config = dict(
    head_dim=32,
    optimizer='adam_variant',
    warmup_steps=335,
)
MLP neurons of a small language model. Each row is named by its layer, matrix (up: input weights) and neuron, and shows model dimensions 128-223. Each number is 128 + 24 x the weight over its row's rms, rounded and kept within 0 to 255. Numbers have three digits each.
After each neuron's rows, "fires in" lists the words (lower case) most often at its 100 highest values on Wikipedia text that the model never trained on. A number after a token or word is its count.

L13.up1037:156142138117092129113161115160137110144096154112113057137159128124139132156095140107138147116120111113149079118173131117111138139140141128156156143125115141125138124131210145088171095121141125121149130135126116109092114122129122111123125093126118148126147147190146102162130145145165129092
fires in: "in" 15, "to" 13, "for" 11, "a" 8, "on" 6

L5.up1262:104120120150134184126108159094137080151063187158153132082125122108146137136147132131171128162131088108162136143119151113160135147139117129119113179130117144133119133149158127120141128189125110135120112144098123118092143097138118099150148137100151148144138141132096139150095126147169099145
fires in: "more" 20, "world" 14, "war" 10, "other" 10

L4.up43:109153140092088121116123109073123080156115158101140109093114130146157102186127100128162156177154109124084098131171144128157127161094148122133129118098145156138152148164136153060128128133127111122108120130095116170100125166148113138103103064124113133113117129136174178151148121124182104131
fires in: "more" 47, "native" 11, "less" 4

L4.up780:158140107121120143092100129107150168084107127145121111107130139123105155129130147163161169173108136109144144131106153095122133105112120106114165088145114117167145130103167154104085095143106122117145178135103118136065162157095155102179165099150145093098122148107119120170103127098097129077
fires in: "white" 18, "red" 14, "black" 8, "bronze" 8, "brown" 8, "gold" 8

L13.up1377:157130144124147148106129113132129152140138152134115095117134121135117137135143101099148162092146116133132165143117111101111109179176091131135086123081174158135118141128160140111144171116133124139141142134124101087121118120117099127124153104105108115087158164119070119143113184104112155146
fires in: "his" 28, "her" 14, "s" 13, "your" 5, "their" 4

L13.up669:134081119107124126115178153127135124135120117153177143105147098120131135171137121134118132109134074138106168132107109119114100154136114075119144084102153181179161108148160152147101166096143095100136117124144136117149151125096108108126119150128125149092107111118147072145102143096106171106
fires in: "for" 32, "her" 19, "s" 12, "his" 7

L5.up199:124144135093126151124109117140123121157121147120136145128121132138138133110132129124105159118118090095116141143138130060090122132139120145150121161113118140114156115172129155154104129119149099149113123140123091157134102158168119136072111112136152144088094180100103110139144139106132140129
fires in: "on" 52, "1" 12, "to" 8, "final" 4

L4.up1101:150111086065104124170127114149150075098130123127128117107150099136111176192125127169101105153082113117113159121128140131123101128121129155107119088118121164134083136129117112087118131166161135118131129157118112155099130097169175114130132138098103105132113093109096118097119114108132151136
fires in: "football" 16, "political" 13, "footballer" 7, "take" 7, "mainly" 5, "economic" 4

L5.up1334:133142122093154122113097122120108175189120138162168141117113103143135147168137142108125123157133123071147107120167140127141119119126117170139113140142116135149121098109141161146097124140141118105147124117113092132126177134111154083153141103143165146088132171119155135139090144105123134121
fires in: "on" 86

L13.up1067:159138136123118136184128148123120115143096161111116096118170149095124132125113130087139114102153090111082115115121149112126143108083107113111162115127153177133136120138163148087175152121148094104144125141123123115112156125115142148106129128110087149122133151124128080137134133144155155149
fires in: "in" 15, "since" 14, "before" 9, "was" 8, "a" 8, "until" 7

L5.up903:145099115148172136149117074140110131155104099078132095137095165122113141132128119152176122134098119143156145141104119119102160160183122102132133135088111161123138149058143123158119141153142113132106130164108082182137094162133095095126125127111145147159149169118145121145097139107129127123
fires in: "world" 16, "democratic" 13, "international" 11, "european" 7, "ncaa" 6, "american" 6

L4.up1614:113173096132143141136108124172142137161124087123123142127124143156108145103082116140144140135124110101131182118144094118138130115145123159173142157120074172168113130172140142149148139119136127147152109121112110136129157179135106112093108087111119122080168164122144101146117154096154158153
fires in: "on" 83, "granted" 4

L13.up496:101107124111111104092115149103128164170085135176132130114131156124122152161109143124094100141093132123078167119137108124160107111107158103123121140137086175145100104166121131109137133104138110118122139128128142161137166115154161082122106096121105102108144206158141102157127158137170135111
fires in: "on" 79

L4.up1696:138132124137130155108136088163118143095090144137125122118101106127153089132152156145139147096134110129131184096171109079134088135128111128133152166158132107146102128076172165122140116138128125136174120098131133170095130121127143082133127131149173162123125163146089102158161103109168101107
fires in: "two" 37, "four" 13, "seven" 9, "three" 8, "eight" 5, "hundreds" 4

L4.up13:146086159134135156115130113151151170113087122146096125114179094137111141121152107130129112119102072126120161119107109128126157117146095127168122113128116147162128127146191106163161135136144121138151172130118119136115146103119109090126140140141140146150127201197102100137120113121128120144
fires in: "his" 49, "s" 4

L5.up1378:152150115145120187140144120137109128132124132146188106116125109093119168139137151130149154136146164133089101091115145119125141099100119116152106107129126152158104147114137106072128095110142123082115167120114126140107139086153115130154153088133130098090140113112171065121155135122150111126
fires in: "the" 31, "was" 7, "remained" 6, "whilst" 5, "a" 5, "were" 5

L5.up1195:119156081130125126125112101155131167135150126186148103124103100157103159127077122162147146136098145153121135121130147141113149138126105102098134100124123123159126115112122125065146104137138144140120097123128123119114098156128161149135164028154115086121170194127098165145136142129133138154
fires in: "open" 15, "red" 14, "brown" 13, "white" 10, "road" 7, "green" 7

L4.up446:148089136102130140101117073139144112167127168119149108118139117147114142112140065143141112100143114169148164120117151146111158182138079087146120090094147117144110133127135157142114133150116119067129103117097121124116144183106127130117107102113117135112107171108187100124108102097143142127
fires in: "international" 29, "world" 17, "national" 16, "championship" 8, "professional" 7, "title" 4

L13.up1663:114132131111112117133124134098164160172094113155119119136167079149107150150142143106153150116083153061164147108142078105112115101129130141150137173099132129083156139141147091154156172134136132146138133141163107119143136128136151105083104062136189129067093164146138148158126100146128151111
fires in: "to" 30, "and" 7, "massachusetts" 6, "on" 5, "northwestern" 4

L5.up1010:115085105142135135163145088121065122122124106102141108164122084169106136136131089141159125070116139124124138108115115132134186112139130108139135189086140123094143135114117074113155190122198096145127124126128077116133149131148109137101105108129136144103122125159139156167114151143142111121
fires in: "as" 43, "in" 7, "and" 7, "25" 5, "urduja" 4

L4.up1235:182126075120147115121117084120138150159137118106114075096110139090105162159133146151119169153150076138135161124079122146101148191124124124115152097124106147120124163087094167100105118151142143135166124119114105153127173107125120103184164115129112111119117141083141112156081124105082111111
fires in: "won" 15, "basketball" 13, "football" 11, "footballer" 10, "win" 9, "racing" 6